Part of a small language model's weights.
Size: 12 layers, 9 heads of 64, MLP 2304 squared ReLU, vocabulary 51376.
Architecture: RMSNorm before each block, rotary positions, no biases in attention or MLP, normalized queries and keys.
Training: 619M tokens, 4725 steps.
MLP neurons of a small language model. Each row is named by its layer, matrix (up: input weights) and neuron, and shows model dimensions 0-127. Each number is 500 + 25 x the weight over its row's rms, rounded and kept within 0 to 999. Numbers have three digits each.
After each neuron's rows, "fires in" lists the words (lower case) most often at its 100 highest values on Wikipedia text that the model never trained on.

L7.up961:508522501539529547446483503486486475477490485486529499505492516507491484524507499488448485487498477498515480535507488476457479491508520457539520468514506495453546471455455495511476502513454491451466519506510484508513506546478451507509517529490499505491463463538546485518496446476517497488529488491505529444481498477509470486513500496497494533515513523496518438506516534461501540485476
fires in: "the", "s", "theux"

L7.up864:490488513468511503524452473452513480470508502511491467474535472514501450507501441484493532511463472507512525499484489464529436466480496459532536521452478474484514561495520469511468489522529498509478512498487500487506499506501504517512517544501505518513520511539503461506478521517514482497547548493488505522523499490517485471531488519489499492508478496499491532499504512490512520476532
fires in: "a", "is", "more", "are", "one"

L8.up575:548463525528535502521518454522501501487502518502467486458505473497541469529504491484507489475441556513476556458512490493514453518505518497507491491497506508488480484485474506504465515492465472530488472488471538527587505486530503534511471461502486531485505446510544507477462463475524496515465498504511523479475545525500470500533500505509528465464505488536540497491473554557528490514517
fires in: "its", "s", "his", "their"

L7.up297:460464519499468518472515480526494501509541515491477488498494508547482502518515493457491502517543515507519538501520476501491523496555484529491519500493484494487474501526537536490507486522519460521494469507513513498552516484519549496475521491517479491492551472500464535534435537557478500515482507506529464494546468496517474488515498545519508503498536491487535495482474472506500538497507
fires in: "to", "have", "would", "had"

L7.up1512:531543486533475502492505515531530516511538453491514492555488497468535506530510528459469512474495463495506502505512475459493480462500480521516521514463474507483453495491488513485546524567482514473476507529438507511473505497478524489510513501486465481492481473513496499491533516497499534519418526495496541479466508464537522505507468471470493493524514507494521482487486498520496480493511
fires in: "years", "a", "two", "months", "days", "few"

L7.up309:509505557549491501503560532493490549508504460495516513485452473461474538526506498495536527452488561515486495504509514486488484505497512532498514496498479453488543521472458519478497483486497467445507491492434481535506511516516484478525490509479478474511509514498486538485520448535521521498511539474483488500507474494476502512530521478510538477492486520482534512531443468499557516490520
fires in: "for", "s", "of", "in", "his"

L7.up607:485496558524478472525518530489511480479509475474483528460540481504485470533529479532507518543517518489517460455496496520476490475541478512497538489503486503558537488487456468517527513502463472504492546496490497516520500502513477490506485522522461503472479484513478485505487532525494465495527530495520504538471505523497529525481543507467517478460471497474525509501450489508481534524468
fires in: "in", "from", "to", "told", "for"

L7.up325:519480498497527470463477497504498484517488504501494512469516444470484520468520479488521505497488505528455476496529502489512484496509517522527515499514481521508508530441502479511495501496514517527469488501513470463488443503487520430488520497474497494496497484498528518520470491463478536493484515500469496472513514499541503511539477565468517472478502433497505538523540526462559485479539
fires in: "a", "few", "one", "several", "half", "two"

L8.up934:532472557513533538497507466498522498520502500534458495456561490486506477520535511464501500482513516507490480505512532556578509483470540537491524503506463489480478471516515474449545491467530476504500508463474449544524514523463516504499523450496531541501469549483502465490471488505527458523534500446510501466549526495514487486534491524462448512472494465479492449501536542534481519488439
fires in: "and", "was", "the", "also", "as", "is"

L7.up2184:494511544526543513459549532512455507507514502467503450511547503487460498508510488535486511493521483535514473490487511534490455500473495512466533496482496474511475472534492477528515493532475465505487515524528503497486501487542493528528536528526475498523525465490526432507536536491519484508534522513454494468516516503524504486494468519500501503528464515506491463483508518473512476501489
fires in: "the", "at", "north", "harare"

L8.up2003:515537527567506538507488470527445516500495484484484493476482498519484505510518475489487523510474488496476494474522497454487468523534485540500526486479463505466476480497494499480501548518497486464490497504486528486540491482513503474502480456493476504504500453462472501505493511516514542499462517501530465552523519457495515486479511542501469472552477458512549493463431490521523502481495
fires in: "has", "had", "have", "can", "he"

L7.up1967:531458494540477477488451501486506462491452495510504523480522467520515500513471470486474521471502500496528511504577532504539480478527545496499475486506487516493516493519506468517485479467447524571451455486502542534512514497507550535503516495516528491472477459533502484491520540502532535528503522447462494487466459519509549471510526483459466489506477468481450505522492555489541479503494
fires in: "a", "part", "one", "the", "an"

L7.up72:527533501514550495485473532464498502503524467558489489516498512510497501539514487505515522524503487504514502501521492495471531531515466453516491542531482543486527522484533505500486499491460519499512486510549519516533505482443491469485541528516523505563500477497495472465488493510480533472543473519484481515479521537473509536501501482498508535507467500523508540494494512536539510498498
fires in: "gold", "silver", "bronze", "platinum", "400"

L7.up2108:487526511497490505501531477511471487505498501518488495497477540441474481469466452492536479491518508519479506501502495532516454485488529490508463507508461506464475471489526556467469471518474468457553516498494489484461472502477500500479505475538520464507518501541546515511519521493526506464533508535481489515538459499473508491479504475505518488468474527529530519491477516482522464521534
fires in: "the", "roman", "to", "latin", "greek", "north"

L7.up1735:510492517475479484502462489513521478531467501513494502486477504499524507526519524532489533490509512520515515519480504509520535498463550526531473423502524450486533528502471491472536490452490507537478495500486520523496496530523496503510534540534482456506499497514461473481513533560459502521473497534476487523548490501530521501461482521496518490528506454466482478568535496471455522478473
fires in: "of", "after", "following", "during", "since", "in"

L7.up1860:517472525477502511446502517473473468491478480545485489514525504490482476496448481498519500507569522526477518529496459501454480458484492462513503488489486522454514445519528487488532494493527513522498511483480498533558510485492524508501487544505510475504507464524537444509518506514522456536497499519521514493498455483513509539519507485482485501519484515545496509477521509504467481462504
fires in: "the", "a", "this"

L7.up825:542463497474499539479460492516515506494510522516491458489485484487470470455544513470500523468508495494495478555488535502485479504511476505495558487507544487502491510525509477468495506483451490545489499483496519484527529506511503486545470508494481461510502541480535523464516530492518520507529488520531521491512531483488509545515477486497492471498519520500455452575487535545512497544478
fires in: "and", "in", "of", "on", "for", "to"

L7.up746:499470489541503491483507487545484478497540501515491495489498494496498495504548503509523474518496477537482502501466483527484494518529512522474469502522511507495468473496474511495470490462470459484476481488519509509518516478513483517507510479485551503491510512506458464484414501490485541454470482513495527546473474479503464503539480474482482474493491510474508494487505560507516503491488
fires in: "to", "the", "and"

L8.up1103:534525501517522522492503478529498467522524473522480468447542479525492483561497476468496538496533505480477538532476507478504503523517501517489518455493524503473485496509485511511519493479507497532517480502482484515502511500521501521484532483479503474463522498445479529459509513584500497497506526462489488512542530493503493472502527489503520507549490432467529518509460476500471499516481
fires in: "and", "has", "also", "had"

L8.up1495:514506458527496539492477481496497512509483453499481520467447517537520536505492510516513476492483499467527459489465461478500516506488430472522482497522498495515466504503482496523535503487479486524497502543521517488489533469469526494503505523494466473502485505456505459515552498486493533501485486495479482521475482473501483494541490473552505521490496541521503429473470486546489467473484
fires in: "a", "his", "two", "s"

L8.up2065:507492523502507520517512474492489518495494506472545509468554495486509535554497474491479491474480572513468505502531467480534487514503528488517463512468447494466504435524487510469555496502548480470502456501503485542520462500511514508524487505476469466481491496555491524473490517500478516531506528517514506522478499444513541504544519496473507513490508526481545491510519540528512477543491
fires in: "the", "his", "a", "s", "an", "her"

L8.up2283:506479511443530433523492511499498495478514523477476529464475474448458505504498528508481486490523514493502458516519501485483446500502453502477519537491500491508512504508505490495526473491534495507505480471517511505458433523476505507481490507526490473484488451503461456498506466503539505479485503535510508539505492447488524461489488459478515477540531499494534476471443554523511514518481
fires in: "was", "were", "be", "being", "been"

L7.up346:513507506508506488466529507474517490507515487496494532512502483499489500468528521470488451488537510541532549491514516526487520487521525496511482513503473512459466494517502493514473523490536497484503446531517507483554520491509498508499470502518488475516519474550499508529496482497522535469504515534567502470541514510547497480491525498492504519457505548498494492511497471495543535493490
fires in: "the", "to"

L7.up640:532502438556509517472520472475458515479522505501522484505466495542499493460496483475474511536550459512490518504531508500467510505461476515483547497517495521497515480518470499495505553490475472485492492537494471524496505526494483530539487495485513491454533467479489468486491503472495510516503470519439479453461536509516511478526439533524527507540506527478499497503539507517477531485559
fires in: "the", "years", "months", "of", "at", "year"

L7.up87:489472483489542493516506527512518492458519480516525485538504470480495491495469477525504508504504485502480500502499500455478562520448480529529488466497506501501459521548514523476501515486462529491491510533537521505440492514511491525523483512460511451474530471509519467481472482492489495483458486516467497503538481512516497562566503508541487480523477491480501539511545520504508484499528
fires in: "are", "the", "of", "were", "its", "sexual"

L7.up65:516505502471544492548509534465505471505472477504536534478525470491515477508486519456504497535492528458519490513499562464508474490483483524496497508498466500513488453483471480514506488541519543460533479496523490506476479531487493498519519521531486476471551508519413482499518524527497492463492549464473493496546484534512529498455552487480521490498473480511550516489512457488476495502511
fires in: "was", "is", "were", "are", "remained"

L7.up521:515519426468530476531492530475512489475485519465490526564526496496485492521492514481498479524504476515518494527438479499475447499498482501490534484481493482505507497446499445482503518492509510489480523517511494486506516528496479521472564490485514507462489448535488498461465486471531510500494515510471531489516483480494498476491511524488517492524513497531503512489489527515512475514544
fires in: "were", "was", "are", "took", "is"

L8.up18:508512510521489474500484540504497502489531509532494459490478468471507499504495509499477455499512554510503471517491509521499460504519443509468492506492451516452482483481533500495514509516518525477443499490495520529546513501494512486490492522459482474520540519500484501476477509516487530487445549520498497519538491491533466450512513492476532453523558515499478479511493560459525534547498
fires in: "to", "i", "t"

L8.up1365:495548522518556540492527478510498490449506521492503494487516484531462512472550474524464470506532490535506508476511487526515488503461512504532484483490515456469489498458462490463496499471486480517433457491503475523517489527501521481544497483481493474499509523488485468458509494480463533485505506520498492509542516464512522515505473492500486492490487489489485456502542555504505504493437
fires in: "the", "of", "and", "in"

L7.up2129:548522464480526473492533486486450474443517516520501429530483482483475550519478476480488539484494486475478480481525477487485499534499467489559489505523487501499476483527455530498505547486460452533507539501516488489503460518523488518486536492535497526568475542499515525478522490539521480486522484506506483508484478492491457511498521485514529487525508466483490530507480523510543519517460
fires in: "high", "gold", "free", "public", "good", "silver"

L7.up1159:499499427480516492443469504471437527490489468520507493464425492473505472467516495518493464527570510456476477523534526507474449451496503466558489531490524467485535443525495523503461514511499501501528511486470509522500513532510478462493514513521473483489502504516532530487549473477518506525462554500485521496526549497499519501482498506451526465535499547505485467493504499482528481471558
fires in: "the", "a"

L7.up829:524523542526506480477523493514531494457501510494477462472506518493491506536526507476524529477468509545498476509506499512488504513539496486526476473498484504462512505502463485495512494529502480507487490499517522483550527482454506509526468490473497444493517496584498464512520548521513512493542526516483467510502476499504482470506498471485503506465517469506488518505512548477494510497500
fires in: "the", "his", "their", "from", "its", "and"

L7.up2077:521518505518506496477477514515514501497512527494508502503508462487490521528464487527440524481530554497490533496504528468521481503483529463475537490479464463510480531509540491504510502493520483505476479481486512495502477523480446501508537516523475524486520519550463529492449488503497512523487515471523486499501449525487496487514531536521495456491506454462491519530477541502519494543479
fires in: "be", "such", "or", "is", "augustus"

L7.up222:504493512516485518494498485531467488481521526420530477487537494504496491509497482527485493521511495510494476488525493489529488532470534484524504477432493494521519495455442539513492486513497509508484457470493489532505501541471507486548466512477447505531529464456515503510489516529485534521514518488503466519483468523524505516544484498489548494466493514475497523502488556482518544486534
fires in: "s", "their", "its", "his", "the"

L7.up347:503503503480489448508489472491524491514488526530520506473443480495533518471519540472489452459533511489469529483470507507482484535520494482538474439467505479511488523503507516503493492483487531491505505468536525518468490468480513508530529491518530432509491496497463473513509482520513534490508510506464489466500495513504528521474492485475541526501489423512501503514516518518516496526472
fires in: "it", "which", "be", "is", "was", "that"

L8.up477:509497487493494458525534501500458499515467498485462513468513489510490487465515530476503472487465459503483517491474514548451527549509503505509537487541511487524526491517492473484475528471501486507472530504507443505497512502564486495462486559478532505496506474561499472531528480511531484471521458502512486538478487530515492511476496487497502502495540453506545503515493425505491488524474
fires in: "in", "to", "school", "station", "at"

L8.up2165:501467465543512512562471527484525489514511515511513525528539485466474488529474458464530521516523548505536474478489486511530496485507522523504492491490541491566492510443506447501481443524508505503511505471487519494500476474519531529529511534478506500505522480519490509502525475540436471484531485511496508496504473480500498485500495480501518471527480505490512499513456471549517563466505
fires in: "was", "is", "were"

L7.up393:487503500480501529524453496495476486522505491523543548490514529480503474511471519506501519505499549474549480495518536468498488474507514511517512453489486537477511543487518498504487502531528488465529508490487484483461495506507494529505461511468448468476512498509472492540504479526527495527534452525491509510585504507479527552502520505515513471526451491476463481452517513504509467512483
fires in: "was", "is", "were", "been", "also"